MLP neurons of a small language model. Each row is named by its layer, matrix (up: input weights) and neuron, and shows model dimensions 96-351. Each number is 128 + 24 x the weight over its row's rms, rounded and kept within 0 to 255. Numbers have three digits each.
After each neuron's rows, "fires on" lists the tokens most often at its 100 highest values on Wikipedia text that the model never trained on.

L9.up1488:118127136090120139115078142170096154093095103105176146136155144113149101140119096148128146129115088105148119145127127101166150143142147164137133176117104120140149140115146121124129172112099135131121149144115100134100124096164142087110109140118116137107128123150129169106151117134120121154134137140114113140143111154108116095125086140168122108150099123137131150130150150128152131112122106150139180127105176128155155089146142126135125160109153132141147149143124147113118099097139145108066118100122139115076119108133118101103131075126143114070150141085168119125096089188126145084100115099135124118192151135133181151134141148083079126126140101135102110094117147138119116089119091156111178084131163155113166151110145127104131076165117147112116136158139157108137092154085142
fires on: " a", " ", "or", "a", " A"

L6.up640:086161116127148171117133088151125112093131124105086146128175113134121102216115112145135130131147155155161156132113129143174142111131117135109171145149115117096175100133156091159174175084097120137126093146111114119125118105094117128122130152130114091181113139098160139134110137067106147140119151097125133141134112130082102150130116137105119124109171088160099127142145152121072160175116125109125108109149133141101124116107095193138139099174111119107141142120076119094141084131132124122128150120103125146120175138145116119128150075152113136107116128154153106123156136117150095146152118120123129111173116109109147158096119085139127112144117136125094085130103125130116146136067114133113129088124148139161118107087126153107168114149101131104121122155133127127148062130156157
fires on: " |\n", "\n\n", "===\n", "==\n", "\n"

L9.up1772:120146099112164124112131130076113108116086087152118146117130147148096109115118147126116144126116127101118134167147157138135202109116148094117153093136159100172127101115131115159101150142176138127153130148116087089103097112088139142137132093119153098107133121129084104131129093127111115151127112102151134099117101172077086149098146117157124107087123109148099168145095089176122119128094114094131147094160119159109126197149182124118150134126113133136134132099101131116139157099123094145089100124076142129153148150111102096187167199144096133162139140114127131108130125148082104114146124127143137116169128151109157157120154098166131105149119160170142126113146116103137115120129149071123133087112122159158105101129066113128123155128108151124145126124129143113128118180138088
fires on: ".\n\n", ".", " that", ","

L6.up563:103109143112201155129169108145097143151140131119153172165155112116090095121098160129133121120148161133128120114157139121120091119126154071115152161115063133133146090161125103135100124112145165134120142137147133090116090158158184138122100113163157156133130143123123130115153114123121153127107116157143175104159186118127128146165123184154145103140104090124116206136132122198084098141121085120155132116138157132128139127117126138096121121104092120081150158098153071114141126140120124120122168145103119145148161127115115111137123139104126086132152160114136154136129132130147109136196136083103152076124126118146119158147112111139137160153156116094152099100119129075118152125096143125103117102115122184135091121082148134115129124108136120142114136131083116135128097102172132
fires on: "==\n", ".\n\n", "\n\n", " |\n", " ==\n", " \""

L9.up1129:112104128119085113086142093148118180137133135120146169132121118148140140159119110133119115137139140118145104158139125119097091119119099111114173162119113129153117169101126160142117133104125132116092153141099103117172098153118129144131111081095107106161150143200093146164121101141111091181153153132158084144133074081133117077107117159154136164129150137126155110146121147136116132096127145156149099158126126126132115141145135127129146160146160139136106086153112085120125128128115145131161137087158154079079117113157107084115141133140120146122113169132139128116067128091116112110091103130122163114139134135092141160186132133092107164157125110145142164134141144102169125132109114134141165094100111153117111132117104108113149098126103172114140125095078082128112145128110162
fires on: ",", "el", "l", "il"

L6.up1655:112115106114144127157104126118107127155107131171141153136103162105113118128134122160164149086149062123118108120130150122143081150165176108153106116119141079070144125086129135148139110147148130086100175120094152092118166130124099115108112177101103116148121149101149076118128135111179143134117141124185096117147107126132129116148127146135140095133118145118100144143102107094125104117159116117135142156142059154134110138143129159132116138149094148139127125099111134161138154095101160118164074116118113136105133074123125098109125147135117131101168113126160093140126141104104129161134115106111137157115130083104153102144140113122110107109172070145159144108133062136100086106119103091129084159093129129160152138161117142146150132130105093106134133135152108127145118168142145
fires on: " ", "age", "/"

L3.up1512:102141121130146151157111116124173141133119181139117139142122131110145133106118162150131153075091148109153121114115150152163152136140133094098135126114091092124122156165130112138131138118152114114125091143131123138145120162130120137145158130119123141138126148148146135116101156138108114124122136154128132130145138156114126161102139114118115104122130139077118118180101117148128110104048150131170141143138152154176126122091148159123111124128076150148094129141110185120136172153133148120073110112093171154122105168145116132158110104094104100158138110131108147143093090128151133163116113124159095120134108148157067146130183153153128135161105099100153087133112134121152144152114085148128164115139118139134098136092142152165122131127070076095096141158126108165158134144127127
fires on: "\n\n", " moved", " had", " has", " also"

L9.up92:120144094146100063145129142125099136143141115108170126108143124124133144130093121120129121123085162118190126157110080156131124110169121151139123112144169142103103115097144163084107092136126104119135159145112115151148148120142095152161085129120115099136131138120145125155108072099181108120155126154124135113112098140150078152158121148170109117096166126167136140150153171162126149120126113147096109138130089156116109112133099092137139150151119075111130128094139124136114121093146155128188122118106149180104104133102077144171148132146144128107100132117157131132110099135176164102129125140107137141129125123111114099108171115118146145121147122105098136163145090093147128121163125143095110137129101122108132142118123178088125107128138135083131136140117118159128117112140149
fires on: "|", ".\n\n", ",", "\n", " to", "."

L9.up309:121110137126122108089114107134122150111140158158130166115123081116121109110136098105117111149080116118150091119116120088141134141168149091158141131119122135138189134107058128120135115141119152121139159115096142088127102154144094110138143119133162133088128150136111144139156173140160145113132157152132134119128160138107122080135106132114140113144124112112130112154093138128142101160138209164071151156084100142142131097122125127099122143130095183128107160115116139143157129131133103108119115117168102129120086163137144165105145121152122125136141141147118113093094099101088131105146165101123085193192122146110117141096084126074119104102106153147116127130140137099124119150164156105105133108122113115154098112127116106169141143162130138095125153123117121138072170111138138
fires on: " and", ",", " &", "w"

L3.up69:119153102115111108130097139145084200112136154142141103122120148114110119133106109141163158108146129127119113116123097117134121143141109108141145165153138139145091235135074166116143081120133177125166125096135117153132141097103146143136101114094119113144123163153157117133107126128124109097161136114126144131145129125113110128123125149131102097150149142141109176169122132115099147136107127089195139109151115104153175115147137130110106107107171129136145136128131092141111125140140139119111116130152110100074094135058130125132154100162142152110128124103173152127139088133129135148145158098106111116178115172148126153145122077123104149128118107126134152096183145146167141126113159096138113196149147112138117166087148108095141095102114107127099110092119160127122097119133143
fires on: " season", "or", "a", "it", "ified", "il"

L6.up564:119175137100122157098067142152119090121123136141155154130122163134109183115098145107137114148099102142163129123105187137105128094150078128128129121107137126159109133109148150175117155184135123115149138126126113124116089110110149136162153161129102106127173117168125099130134157116118150076155141151132089130135110168130111092122123133135137166083117122105138140114057121170109124157136109107136124164128155163154134099130107155143145104138163118139139133138083123134120120120102148162102119115127146130172141156157113098131151174114109141144132144120146133114106166107072122098142175133124099134141185123100136121117109163111154152182143099131111131100202131114127162132196125120114110155154111099175112115084148138111095127159109176114087089138098102134120096097120129
fires on: ".\n\n", ".", "\n\n", ").\n\n", ","

L9.up146:122153130141081110136138140097135140135134140142134116091131148129158112108155121138131064127141104076148095140107160106134134156118098170133128122099136103093126121153138116115145132113107120130113170117155094143130114162153162093144112118102126118113112096170122147142130119161125116115141114116173137106120151147193132158107158132165153095114121130116099101157116117137147131154123163146180141145138150121125151086135150078129149107175174106149057116120133136140083142120139156155127136101123142127155138113137113138147122155140162134150091117153146156119104150138155112137081138073098126129197162157175140122171110133127112134118151141134093113103115141136119117078136161118102118110130191143116184148099105132151091104127104107130153147154147163130155141090137113
fires on: " a", " is", "ou", "a", "y", "b"

L9.up1719:092148150158098110127095151048105172119128124137159123131160142135138140112078144154128174166120126127112094104149121136113132138072146110118125141156143115117146127153181140147077129105147121102126133138114136108131131109160152133150113110129127136142144128104194129144125074120159157161117183159100096124105108196113090172125128145133118158130138096138131174130117124120108169128115060076134100139144135111110118173126144150153111138145129135138114132149097158072131172141146143104145111112101112138136127101123092150129105113121112134161119105156091112093113167176147118122134149151138134163159164164123124115097163114115122147096102106161122146143088101095131144159143119110098134144141123111163105087100137118107134139125146122105113128095168108161125146112159109
fires on: ".", ".\n\n", "\n\n", "\".\n\n"

L6.up1293:140154168086113156164119091174173158083109101137151105126099151139133145120112139125134108119127158145181132151135116103131129119174090123145142132125122158097185140077081182129142117135186153146159146099134139125162103150113092107141129125108123130146129111138131181156113111121091128153169193101204110111128140159111117145104118127095121148109099154106117156125120173140102121105116117122168135115128148159171153175150146101114093183133165116109121162147119121187139149165113110148095127122126120112151105167114170102114124126142162119160103142161132114132108127082114107089129137137111099123139132146113109144092100090125153132138089138137114149099143172113122137094105110106068133121057138141131092146128174113103146119156125141076117143117071121093093128109158132
fires on: ",", " and"

L9.up920:108187109110119148159159077145128170117112132134173126141120145149109153099112102125171138133150189129134137133157112114112106130088116141148179121126091151105142149154121200153121120128129101106132163159098145102159177109111116098121124101129145134143162112157174157141096134107104127132149119162105132151088125125126111140121091153125140161128149136149159130133142121121133133124104132149177111150079155136132139115139137148104107171117204097121139119120045136150087155144149127108119139120144125111167143133110168171139103143157138137106139107123098138126156150127101155145090099129147115142130184073094155107134141130165077119135126130147111099135143124158098143130110109119110104140104142149155148114181121140095156116158199137134150119121112112106104187151117143
fires on: ",", ";", "I", "1", "om", "2"

L3.up1479:112133146173118123106052125138102116142147143119148111142114107085120150157135132147130153091153103115112120116149143134140162117138127146129119104093140133091163136126134158115140117128115075124100093126130160136137136141121110093140124133105108092085116103115103120119143146125164127103191116139158116160159117133109099130161152159133126086172129121103166084127121142117123141147138143127151120164121124185153162147157183139142107180127129146115124169123085116153126094099159131123093131098115145130093113125127164136113142137121117153155138159125119132141102099136139146135128135122154162090103102113142151104124104142131154105103154078127120123128127150156128111113127096144101126153142118097138154116103144102136128114127113098132118135100178128118102102149138107
fires on: "-", " "

L6.up173:153140118121103104131088132150108138099140103142101127133134098108119134121124121108101105148091162139130113129108151132124112135115136095210128158143105122110165102139111148114146162140127118100140157122116159126110115055158159143166159085127134089132109134137131095138119132132138185121117136122156131133132142142161134136163137120119142109109148180144128138144149105113128151103139148158148153134089166150141121104117177097122099141123163115164089155150115119143123107143116117109104115137160134138135144137133120097118129120135116108114098183094165112118134102109110136137130152145105146110110128149114160150077077140119111106162112114107114169131158201111122163160112140085110148131143154071107113152106131093098123129119137109110109147104115162162103114074133111
fires on: " and", " |", " to", ".),", " |\n\n"

L9.up1224:130126108122146149122101156136126103105101118143160126102095095134108109140133151080133119150158135129100102108142138121125157154114094103161131125136088119142090120098125141168133118116120096079137153155125142174126091122152129168150134119135151108148128155135160120156148107129169161140159121123155160099120109122149132151122114120177135114120139132108109158191147083094104120121109138137139084107135166143089101176119136126097141093153131131128097130118119142147098144109080136069107135095112139101130164113146136105134133126118125151131131073143105115127157118103153128148122125109123133184173128167127153168107151160129167145179125120146119104137106136135110069125045132056144115108120137113119102109171128146109156134106120144166139154081102102132165102129183146
fires on: ".", ",", "is"

L3.up997:115145160128130103118123139118111108152093106146160184141177129106076112115113119123134121140120145137147124148122098160100096132106069127133092035128134162100132140115103120169102134085124142143124089160112116149114108147132103124146123151072081120131088134126156146156082143124092173167108119106120134142153106136123134132173177118100090111143128185124117133139146126118101155144140184150135114157130125108146175147075134111134122109100124143147127125114089059129130153152151130135116186145135141120122129108118117151150098166104118141094141116125103099145119138149090102164072101129154122152133117178144132130138136143123127126161115089130138146133141109111118148142139122168119157111079109133139126136103120153113146138134135118116153147132137115159064106107094144
fires on: "ed", "ev", "ing", " goals", " of", "oming"

L9.up245:098184137073176177134117175117132129123105129133151156115101094111120118107167178129167150099107157163129108155110188088154120108102142101136167159117141137143136117124138126141086156117085153103139110172131125115131119115131106108104140105086163141109137132076173089108155191106141159088115104082141124129120132099111108151104102105154156099136163129155127114112107144122107113128108090187141128144160128110117123118125122112150134125144127094147122149140129134110167176115152162174124110173135169114135125111157111145125162174142151109144129120160124143125148095131116085140146124138130129134143139141112105078144116132145128108138145140153143128146123083112097133103117132115153175109107109116119159147100129109153132101143083150141140145176180132111108120156131095
fires on: ",", " that", "0", " However"

L3.up146:128170151102145114128107119178113168114116116131097148139143118110102151165132119146121138099157167118106159118127114130152151139154101143144121140122127177131129184124134130112149136150134118108099113159143155076100132140154141119103139068107102101185155117107156155146079120134132109104148118120128122145120185123101119147133152121105201149133147107165161168136118113154136163088167135137137153144109180137060110139087126114143117116148136114127151134128139143104140124161154124124139109179159109127133106152145133164110134126118153132103108114159102132160140099130121145152118078139146120171142103139125144127080133109125071138144145102142131095117163134115119118131128085132093109128071155097174112108119106168159123109103147080158132116136110135129151091140115119
fires on: " New", "ew", " title"

L9.up1593:124105121115128165143160106149104127110125156118158144107145123120144166137136115098089072144123108162134136117112142124169118124127132135138093122099134122094155141119172143151138173165116136090119094141112150134112071142130091127106071164103117141141144125120104127146086150119136143118156090108123132175113118092076125098144143128101110153128107141164110135125134123136141141090148201133102086100101124123129154139164137136148112140082125107133144115111127149153161110150174161122117168148131105150112158113135118148104136107148121098103144141114134155164119133136112161102128151140136156147096114104122106099141149139182121173141090097141164124145157121107115122146152103136119130132074085130120138109132077160166140100177117081187078097121144126130102148138126111
fires on: " of", "ed", "–"